Weights of a small GPT-style language model, trained from scratch on English Wikipedia.
Size: 15 layers, width 192, 6 heads of 32, MLP 1536 SiLU, vocabulary 8192, 14.2M parameters.
Architecture: RMSNorm before each block, rotary positions, no biases in attention or MLP, untied embeddings.
Training: a variant of Adam for these matrices, 11814 steps.
MLP neurons of a small language model. Each row is named by its layer, matrix (up: input weights) and neuron, and shows model dimensions 48-143. Each number is 200 + 40 x the weight over its row's rms, rounded and kept within 0 to 999.
A block is one neuron, or neurons of one layer that tend to fire together. After each block is what it responds to, as a language model described it from the Wikipedia text at the highest values.

L5.up1496,221,209,188,254,204,216,203,213,248,281,156,189,203,99,240,181,265,236,291,195,331,202,209,130,231,225,185,217,192,186,186,212,199,188,207,194,164,213,226,265,150,189,178,194,242,171,253,188,257,237,190,216,124,194,335,201,209,259,186,166,201,156,124,157,159,267,139,223,283,219,260,232,205,186,190,233,128,203,184,210,207,210,207,232,248,232,195,206,187,185,166,227,201,170,209,179
Description: First word-piece of a longer word or name, strongest for Ball in Ballymena/Dragon Ball, also Ja(ved), So(theby's), Sl(ovenia), plus that, such.

L7.up47,235,269,178,189,199,230,221,169,199,252,247,211,227,194,222,220,214,205,303,235,275,165,192,182,183,199,197,170,230,168,156,199,127,207,147,189,199,230,210,182,173,186,218,220,185,322,166,159,218,248,278,230,138,240,143,235,150,219,265,213,153,172,216,255,175,187,274,181,133,207,130,308,248,234,162,141,229,213,247,242,218,220,218,229,184,202,224,217,231,276,172,192,190,230,175,209
L7.up106,225,208,235,268,220,284,273,176,218,252,221,250,209,191,194,178,252,212,189,225,166,211,248,236,195,130,145,168,198,159,200,194,203,218,168,186,158,263,282,252,143,195,219,234,175,210,245,133,175,215,217,249,226,244,195,282,153,190,205,238,155,231,173,165,190,173,144,124,194,211,162,271,244,180,212,272,223,199,200,248,252,170,236,201,221,188,272,178,121,212,150,163,200,221,131,183
L7.up111,215,190,207,226,147,261,172,245,290,276,182,262,179,194,167,197,253,150,212,211,202,217,215,229,261,164,251,173,183,157,184,203,197,199,156,202,149,226,187,219,263,221,177,169,158,241,195,156,192,229,163,242,149,138,146,222,199,241,234,239,211,163,204,188,163,176,173,125,216,221,109,235,166,180,189,222,272,211,145,174,121,239,228,217,164,142,273,159,235,217,185,112,196,208,132,211
L7.up124,185,153,188,173,180,212,143,303,164,234,225,205,236,208,176,223,179,237,183,163,210,152,123,205,290,133,150,230,178,205,170,185,126,209,249,202,135,169,145,123,242,253,186,212,176,128,220,193,195,192,246,212,206,136,120,184,101,218,202,266,224,185,218,215,115,229,193,189,171,200,222,228,209,227,188,291,174,188,144,146,169,146,258,151,242,192,161,212,220,193,179,132,193,219,153,196
L7.up628,221,258,184,130,182,144,134,199,229,243,218,231,191,267,173,208,240,150,258,193,202,241,202,235,202,177,173,181,185,225,180,168,119,217,199,200,150,189,129,199,230,241,229,197,186,247,216,175,162,241,228,205,174,251,221,187,238,262,229,220,158,217,277,267,185,216,238,85,38,221,123,169,202,166,231,198,152,180,178,190,210,240,105,230,159,193,210,198,146,216,247,261,204,282,214,208
L7.up680,250,187,230,180,209,191,147,154,164,246,199,229,148,221,215,247,270,175,234,190,240,232,205,237,323,169,193,136,194,180,202,234,199,191,189,187,150,194,226,193,123,210,187,198,169,309,129,206,169,132,216,284,222,262,232,245,166,230,220,216,183,193,208,304,217,154,230,145,186,211,214,193,230,211,211,181,213,199,236,256,140,262,221,262,213,203,221,209,194,205,176,211,202,202,101,195
L7.up805,230,146,213,185,170,304,203,184,152,181,190,196,233,209,229,213,213,248,235,197,207,215,115,168,214,193,167,167,226,170,182,177,221,235,193,189,236,218,262,221,200,167,164,194,155,211,234,192,296,185,203,224,144,171,253,219,148,192,233,238,162,206,231,251,175,169,250,121,185,226,146,247,263,200,199,158,221,204,192,208,258,211,215,182,193,165,207,197,186,215,255,260,194,208,226,239
L7.up1185,229,190,171,208,174,315,205,291,263,199,221,187,245,186,233,281,225,236,169,195,183,212,108,163,256,163,225,169,170,196,166,182,214,226,179,195,149,243,211,193,244,176,155,183,169,232,210,193,197,189,165,142,185,222,308,193,146,240,153,246,193,146,156,187,219,131,187,146,197,197,134,249,212,238,224,185,260,210,182,177,139,235,232,258,130,196,203,232,198,247,242,173,190,191,241,215
Description: Mostly possessive apostrophes before s (Women's, Devil's), plus mid-word pieces of proper names (Bera-kh-ot, Aber-de-en) and empty table cells.

L7.up24,197,218,257,189,193,169,293,222,144,231,217,214,215,146,190,243,226,237,226,175,275,178,152,189,281,194,211,197,182,148,198,210,172,192,149,201,174,164,230,186,155,194,146,177,148,235,228,212,248,201,253,104,158,191,196,190,218,233,186,197,188,335,155,194,148,122,170,152,280,218,142,184,207,209,137,117,212,229,208,177,185,135,265,183,202,182,260,277,126,131,232,246,198,191,198,222
L7.up154,184,234,169,241,219,209,221,259,142,198,197,226,174,171,211,248,232,231,270,204,164,194,276,280,217,146,216,190,204,233,218,215,200,186,161,212,213,217,197,156,163,218,232,192,128,214,194,119,149,236,244,215,161,239,263,186,213,179,189,154,201,238,265,158,153,239,286,180,210,232,234,183,209,144,173,290,159,211,215,243,252,258,222,239,131,136,164,288,133,190,181,252,200,237,212,253
L7.up326,175,191,198,246,229,162,270,223,232,235,213,192,193,157,122,244,294,174,211,143,201,177,274,201,142,160,207,264,187,157,208,188,280,212,236,184,173,214,148,192,204,241,211,201,125,175,190,142,167,249,147,200,193,260,151,225,187,215,172,193,194,291,268,136,166,182,227,160,177,249,231,139,158,146,217,223,206,218,197,191,205,208,196,234,162,122,221,233,168,168,184,208,196,263,174,304
L7.up809,174,132,153,242,195,172,207,171,235,152,201,285,181,195,182,202,197,192,231,211,267,157,243,242,273,215,159,133,160,214,208,226,202,169,213,201,235,209,135,160,193,194,155,181,220,272,172,192,130,173,162,260,227,234,221,250,217,168,176,191,243,235,174,189,183,229,164,144,165,196,194,184,223,176,236,217,236,230,205,198,179,219,126,224,230,206,258,305,179,230,197,281,205,277,176,230
L7.up855,245,244,271,217,224,216,221,234,232,203,174,132,238,202,195,135,271,232,199,219,244,180,270,184,220,151,228,262,193,217,186,167,257,188,195,199,234,213,280,169,221,199,189,196,150,225,186,166,169,231,235,233,270,237,216,294,163,189,135,201,225,279,213,223,203,179,193,203,284,237,266,232,183,206,195,151,156,213,237,228,198,195,249,154,189,105,252,308,235,224,131,181,197,255,215,213
L7.up1180,194,178,167,228,235,125,204,253,159,198,155,128,165,191,217,160,169,198,217,120,223,189,199,193,224,203,260,183,277,162,195,227,218,204,168,205,209,161,187,191,201,210,165,220,151,245,173,179,203,132,205,280,201,161,239,135,260,194,161,156,263,182,199,225,158,261,179,145,257,236,239,119,155,186,159,169,168,197,220,144,211,174,171,226,117,157,263,254,214,207,152,160,206,243,259,212
L7.up1195,165,230,220,183,152,192,193,262,277,159,141,142,162,170,179,231,237,193,177,224,265,135,240,176,260,179,226,119,193,173,197,199,278,199,208,207,203,191,235,84,198,225,167,168,169,265,166,178,183,239,228,226,239,230,180,176,233,190,190,204,254,289,185,205,221,138,197,177,207,216,188,202,174,218,267,184,188,238,219,239,178,79,206,223,220,118,192,261,202,211,212,213,214,234,242,283
L7.up1360,191,190,177,134,206,192,179,159,250,199,180,150,195,145,136,130,214,209,219,138,248,130,236,225,163,171,210,174,225,162,189,199,240,200,251,212,201,250,188,225,233,234,162,209,147,197,203,191,201,267,166,215,148,188,219,337,231,161,203,147,204,276,185,191,179,151,220,222,193,226,138,197,166,194,188,177,306,227,215,121,253,170,209,219,159,181,233,232,211,188,247,184,203,227,225,260
Description: Short opening pieces of a longer word whose ending is easy to predict, like gra(duating), th(irty), pat(ronage), plus fixed phrases such as per curiam, per year, Hispanic or Latino.

L5.up199,175,220,171,195,233,243,197,195,220,129,233,175,214,224,181,215,168,221,223,269,152,155,209,266,183,193,185,150,195,225,216,204,212,190,198,193,189,231,203,212,234,219,158,231,155,164,128,185,181,153,240,237,217,200,197,274,223,237,185,178,197,174,195,172,122,232,182,185,301,169,216,242,203,111,218,196,199,165,194,144,127,212,225,233,129,204,124,175,252,220,237,249,207,192,205,182
Description: Mainly the preposition on, or along, after a verb or noun (signed on, listed on, along with); also first pieces of split words (n in ninth, fair in fairy, top in topic).

L7.up79,163,258,195,247,213,177,212,226,176,218,166,240,134,273,190,233,198,219,261,210,115,210,261,180,188,205,158,155,195,237,118,166,194,194,208,192,254,184,165,230,153,233,224,206,265,196,175,218,212,203,227,176,199,126,241,191,250,175,218,160,245,106,220,212,135,204,245,181,207,228,169,221,171,186,183,171,226,157,245,203,195,223,151,233,186,214,172,151,178,213,192,202,213,175,278,174
L7.up438,144,216,205,173,212,164,178,143,262,199,204,325,157,247,190,149,209,171,170,223,212,192,251,205,173,207,136,201,198,234,212,221,196,179,179,181,254,241,180,155,127,204,342,219,269,207,262,182,208,208,153,159,193,195,240,209,246,249,269,217,144,144,234,183,147,297,238,177,160,194,139,138,181,207,234,240,205,198,209,241,269,184,159,241,281,227,235,156,225,170,134,194,206,196,215,156
L7.up586,158,195,189,132,212,234,173,239,281,203,154,170,175,285,154,269,239,206,167,177,206,228,148,154,199,221,236,224,199,187,180,197,224,229,172,202,248,215,189,141,248,193,278,214,221,214,190,181,253,145,161,202,150,207,260,143,175,189,137,197,161,188,215,228,205,209,165,209,221,203,232,164,242,262,198,136,239,214,208,215,282,192,207,159,228,151,246,245,302,214,186,192,203,240,239,238
L7.up596,166,224,197,221,192,207,228,200,280,259,244,292,122,202,166,184,272,174,249,142,244,220,209,197,141,198,198,230,184,178,210,230,192,172,221,206,226,233,277,200,210,229,249,199,157,265,265,144,219,270,194,140,184,243,215,155,210,196,208,184,207,207,223,136,141,256,250,156,211,223,151,219,192,186,229,259,153,200,199,179,273,161,220,201,163,171,140,217,161,223,137,218,204,187,204,238
L7.up760,179,192,164,229,178,144,196,176,254,159,303,166,177,264,126,205,214,256,243,171,231,227,202,191,218,198,221,205,180,257,205,227,208,173,149,210,217,184,136,196,134,197,269,220,209,233,264,226,173,145,169,187,226,238,271,182,235,155,309,234,298,148,245,211,140,182,153,172,187,201,164,137,133,218,196,215,159,200,215,256,222,215,182,245,200,178,140,238,240,218,205,233,206,194,270,262
L7.up1160,142,182,167,169,168,201,200,246,316,194,173,231,96,253,139,216,254,175,265,170,217,208,182,189,206,261,229,215,168,186,175,252,185,208,197,201,205,259,208,203,194,209,259,200,223,267,214,167,206,196,195,198,116,177,215,131,282,200,235,167,273,162,200,146,125,221,195,187,226,231,197,126,178,202,208,214,216,211,206,224,186,154,184,218,199,161,154,249,181,220,113,158,198,202,200,241
L7.up1386,209,154,246,174,201,193,182,231,239,187,215,204,192,221,180,203,317,237,195,151,194,252,140,139,267,236,216,190,173,223,149,161,234,222,176,226,186,224,167,230,193,172,219,212,170,255,281,194,200,110,198,215,155,235,152,174,214,200,192,215,296,86,229,322,105,179,115,123,212,209,160,153,179,219,269,169,181,191,210,238,199,247,248,203,187,177,266,236,211,228,154,256,195,235,243,150
L7.up1390,122,266,195,149,172,204,207,169,251,159,164,185,239,132,135,257,288,234,184,168,189,197,167,218,272,141,214,205,193,227,255,211,236,168,267,181,171,189,233,148,213,182,263,198,195,197,277,108,250,255,206,130,135,192,190,152,197,150,119,247,215,244,206,228,209,174,189,159,174,174,255,139,200,183,221,253,270,209,144,183,223,135,234,177,182,145,187,191,203,126,223,201,194,226,160,233
Description: First word-piece of split words such as p(ine), Cap(com), C(ircle), plus the verbs made and compared, in varied Wikipedia text.

L5.up1119,243,193,170,233,152,182,253,129,213,178,210,128,188,162,217,284,236,295,192,177,338,195,170,177,211,182,190,117,202,175,208,139,163,189,163,183,127,164,197,202,171,199,155,218,220,219,197,192,158,152,163,200,246,165,207,197,213,208,258,224,224,229,94,191,150,270,182,196,235,210,306,297,195,179,188,208,196,179,218,272,236,240,200,179,278,212,202,213,244,212,209,169,201,157,170,236
Description: Mostly forms of the verb make (make, making, made), especially in make up, makeup, made of; also scattered word-initial fragments and table pipes.

L6.up80,255,209,247,150,155,234,218,189,139,168,237,113,184,196,187,160,228,208,198,109,239,235,139,173,137,176,182,234,218,182,193,231,190,200,290,184,193,204,213,214,238,152,177,196,221,196,254,268,216,258,210,205,274,162,183,184,272,188,147,261,211,253,163,193,225,233,209,256,185,212,301,191,192,120,174,272,176,170,197,239,220,260,218,189,182,228,184,157,231,232,160,156,200,214,285,299
L6.up386,231,247,216,233,228,160,196,194,214,154,138,150,174,161,164,131,128,219,177,207,170,187,201,202,143,276,176,213,191,256,216,209,250,206,226,186,294,295,219,182,232,202,245,187,197,170,174,157,210,165,204,105,265,249,217,238,199,182,198,142,194,183,186,163,213,202,212,218,155,174,158,262,166,174,258,260,206,193,175,155,226,177,229,177,158,179,172,168,240,226,211,211,197,77,254,161
L6.up629,147,195,176,218,173,247,219,273,223,225,217,214,178,205,170,175,185,232,210,243,215,274,196,143,221,196,221,191,244,229,184,176,144,179,236,204,193,184,216,212,218,246,124,183,186,225,165,251,214,205,189,173,177,135,398,212,239,174,176,213,194,180,218,227,188,231,174,194,187,227,224,299,214,174,126,275,190,217,215,161,219,235,131,163,178,277,205,146,216,246,206,206,205,250,209,236
L6.up825,216,187,242,210,255,235,172,154,199,207,203,286,179,193,171,218,254,260,236,129,199,202,163,260,293,266,237,281,185,173,163,239,194,177,231,215,142,204,166,192,236,198,221,182,189,187,187,160,166,208,133,190,161,147,294,217,190,140,182,179,180,237,211,177,155,221,209,106,169,178,200,196,186,175,110,250,158,160,221,175,199,298,273,183,223,172,124,229,151,190,158,225,197,176,211,273
L6.up1034,170,202,221,228,160,162,232,226,145,240,162,262,194,250,157,179,135,189,240,205,233,247,210,169,239,252,177,287,196,217,169,173,162,186,194,207,210,195,280,146,246,204,193,189,224,201,175,193,227,243,194,100,229,150,219,160,157,147,238,244,229,276,166,217,177,178,192,242,126,223,202,222,183,168,208,282,204,192,206,104,239,254,158,175,209,155,217,179,213,141,171,239,193,192,267,107
L6.up1264,239,176,246,279,251,193,195,188,146,213,172,187,211,252,155,167,226,250,238,171,236,167,202,186,200,257,173,219,222,193,179,180,169,223,165,204,211,202,301,137,231,210,195,194,124,196,145,229,214,216,260,134,196,193,215,237,259,166,245,259,141,272,168,185,285,205,150,244,181,238,224,149,244,242,184,276,233,179,176,146,151,260,222,239,231,269,164,220,204,152,194,257,192,191,298,72
L6.up1273,150,246,282,205,199,227,149,223,206,211,167,273,214,199,217,200,210,309,242,160,130,173,152,231,139,275,176,212,268,241,235,208,182,241,235,205,228,192,292,157,271,201,192,186,168,190,192,173,178,267,211,153,192,174,207,206,245,210,179,185,152,266,172,230,284,190,254,181,219,224,219,248,199,228,189,266,190,170,189,206,164,243,147,207,226,222,185,171,216,207,105,185,201,233,316,158
L6.up1348,200,296,177,250,164,149,220,208,221,235,142,193,149,241,171,207,200,203,213,219,222,230,167,186,163,187,184,132,252,157,220,192,164,193,229,184,275,162,254,169,240,183,250,215,196,178,177,233,281,193,184,206,267,176,305,292,238,151,231,170,221,160,211,222,172,172,196,294,222,226,222,218,215,218,208,240,178,196,205,198,215,167,193,165,216,317,231,121,210,242,230,240,210,208,273,188
Description: The apostrophe token inside words, mostly possessive 's after names or nouns (Tom's, men's), also contractions (You're, I'll) and O'Hara.

L6.up121,220,143,216,132,172,200,133,189,235,231,159,136,167,164,185,136,153,228,222,214,193,118,193,180,182,239,198,151,168,241,229,215,275,203,203,180,196,177,175,176,125,176,157,186,211,234,184,196,218,197,260,166,206,181,160,201,176,226,187,170,161,145,324,210,172,182,243,188,242,197,203,125,170,195,240,160,215,186,173,211,143,214,243,161,188,215,168,109,253,149,330,235,195,172,178,230
L6.up222,173,238,189,185,187,245,224,264,210,227,197,160,237,262,216,234,218,179,194,185,223,210,226,177,220,259,163,233,136,191,190,208,246,187,142,207,243,91,123,167,188,198,200,192,167,270,184,221,195,171,204,157,234,164,189,209,205,198,167,231,245,186,313,187,164,207,156,126,214,221,178,92,223,243,205,186,211,188,190,157,164,181,149,207,174,210,152,149,162,135,202,231,197,94,162,165
L6.up545,287,185,170,201,123,221,210,273,158,238,229,151,194,221,158,198,239,189,238,111,222,220,190,180,256,210,213,212,221,131,229,207,179,155,230,200,223,182,155,254,235,178,143,216,234,242,234,231,132,190,215,153,243,150,224,240,182,178,157,196,221,136,223,201,177,216,191,188,221,168,163,179,187,145,198,239,132,196,211,183,134,211,159,188,219,205,212,89,193,96,259,207,192,197,149,267
L6.up818,249,142,147,176,223,293,164,276,188,261,226,184,204,193,235,195,294,138,203,244,180,205,223,134,157,208,189,187,215,213,193,160,151,184,189,194,234,150,159,260,187,236,166,177,95,233,242,220,180,156,206,211,161,184,153,159,227,222,195,222,174,195,185,194,120,177,160,188,145,164,150,222,162,139,228,173,182,187,168,165,234,194,168,248,209,203,156,179,188,121,251,170,190,196,97,205
L6.up923,308,184,179,172,155,199,195,214,123,236,215,189,176,182,199,151,254,155,255,204,242,165,177,222,157,270,223,169,173,202,223,192,221,208,210,196,157,214,141,253,209,211,71,185,179,191,230,251,211,214,235,214,223,171,124,196,243,201,257,221,180,160,240,170,150,158,196,247,117,188,146,149,153,163,166,239,224,186,166,215,270,290,202,253,198,201,223,118,257,230,220,204,196,202,203,205
L6.up1270,199,238,228,245,187,243,172,288,203,262,216,180,223,173,194,216,297,156,196,206,210,246,180,231,200,197,237,159,207,184,202,237,241,227,201,204,175,195,205,183,236,196,171,179,259,153,170,151,287,182,176,115,226,208,226,138,198,167,216,203,145,203,255,243,160,170,269,152,149,221,187,182,210,267,276,175,142,215,206,225,160,171,136,224,202,206,248,228,219,215,168,185,206,226,268,179
L6.up1351,243,152,236,197,162,182,200,279,235,218,214,201,233,188,197,174,214,179,284,244,199,199,237,161,256,210,191,169,195,187,246,183,233,195,168,205,154,182,196,216,177,197,95,189,238,251,244,168,160,103,248,165,236,156,149,210,200,142,263,214,180,133,276,209,152,250,225,242,231,210,121,173,173,229,260,214,168,194,196,226,174,251,218,201,202,214,228,181,201,126,213,180,187,182,220,176
L6.up1535,198,254,198,110,187,205,223,185,257,256,210,199,195,245,203,206,230,156,272,169,203,225,184,165,137,224,213,282,146,193,213,168,283,209,168,205,294,203,155,216,189,276,183,168,160,213,276,137,159,166,273,242,239,185,187,256,249,244,243,245,198,206,267,188,230,209,170,176,172,185,136,158,175,217,204,211,147,220,193,218,171,265,225,187,174,163,166,157,198,168,200,258,201,140,143,184
Description: Mainly word-ending pieces like -ly completing a word or name (Defensively, covertly, Tennally, Rowbotham), plus the verb made/making after a person's name.

L5.up1477,168,193,266,226,181,142,206,122,233,205,127,208,215,194,187,189,164,200,170,134,216,197,209,147,165,131,164,217,191,147,215,249,120,189,184,175,203,176,166,197,171,188,231,196,235,171,244,236,149,179,118,140,158,184,246,264,208,256,266,218,227,209,227,186,205,202,222,226,131,196,161,180,170,223,235,246,213,229,193,109,209,176,198,133,191,175,168,191,189,144,206,157,201,153,98,230
Description: Apostrophe mark right after a word or number, mostly possessive 's after names (Stephen's, Women's), also minute marks in race times (3h 14' 11") and closing quotes ('R').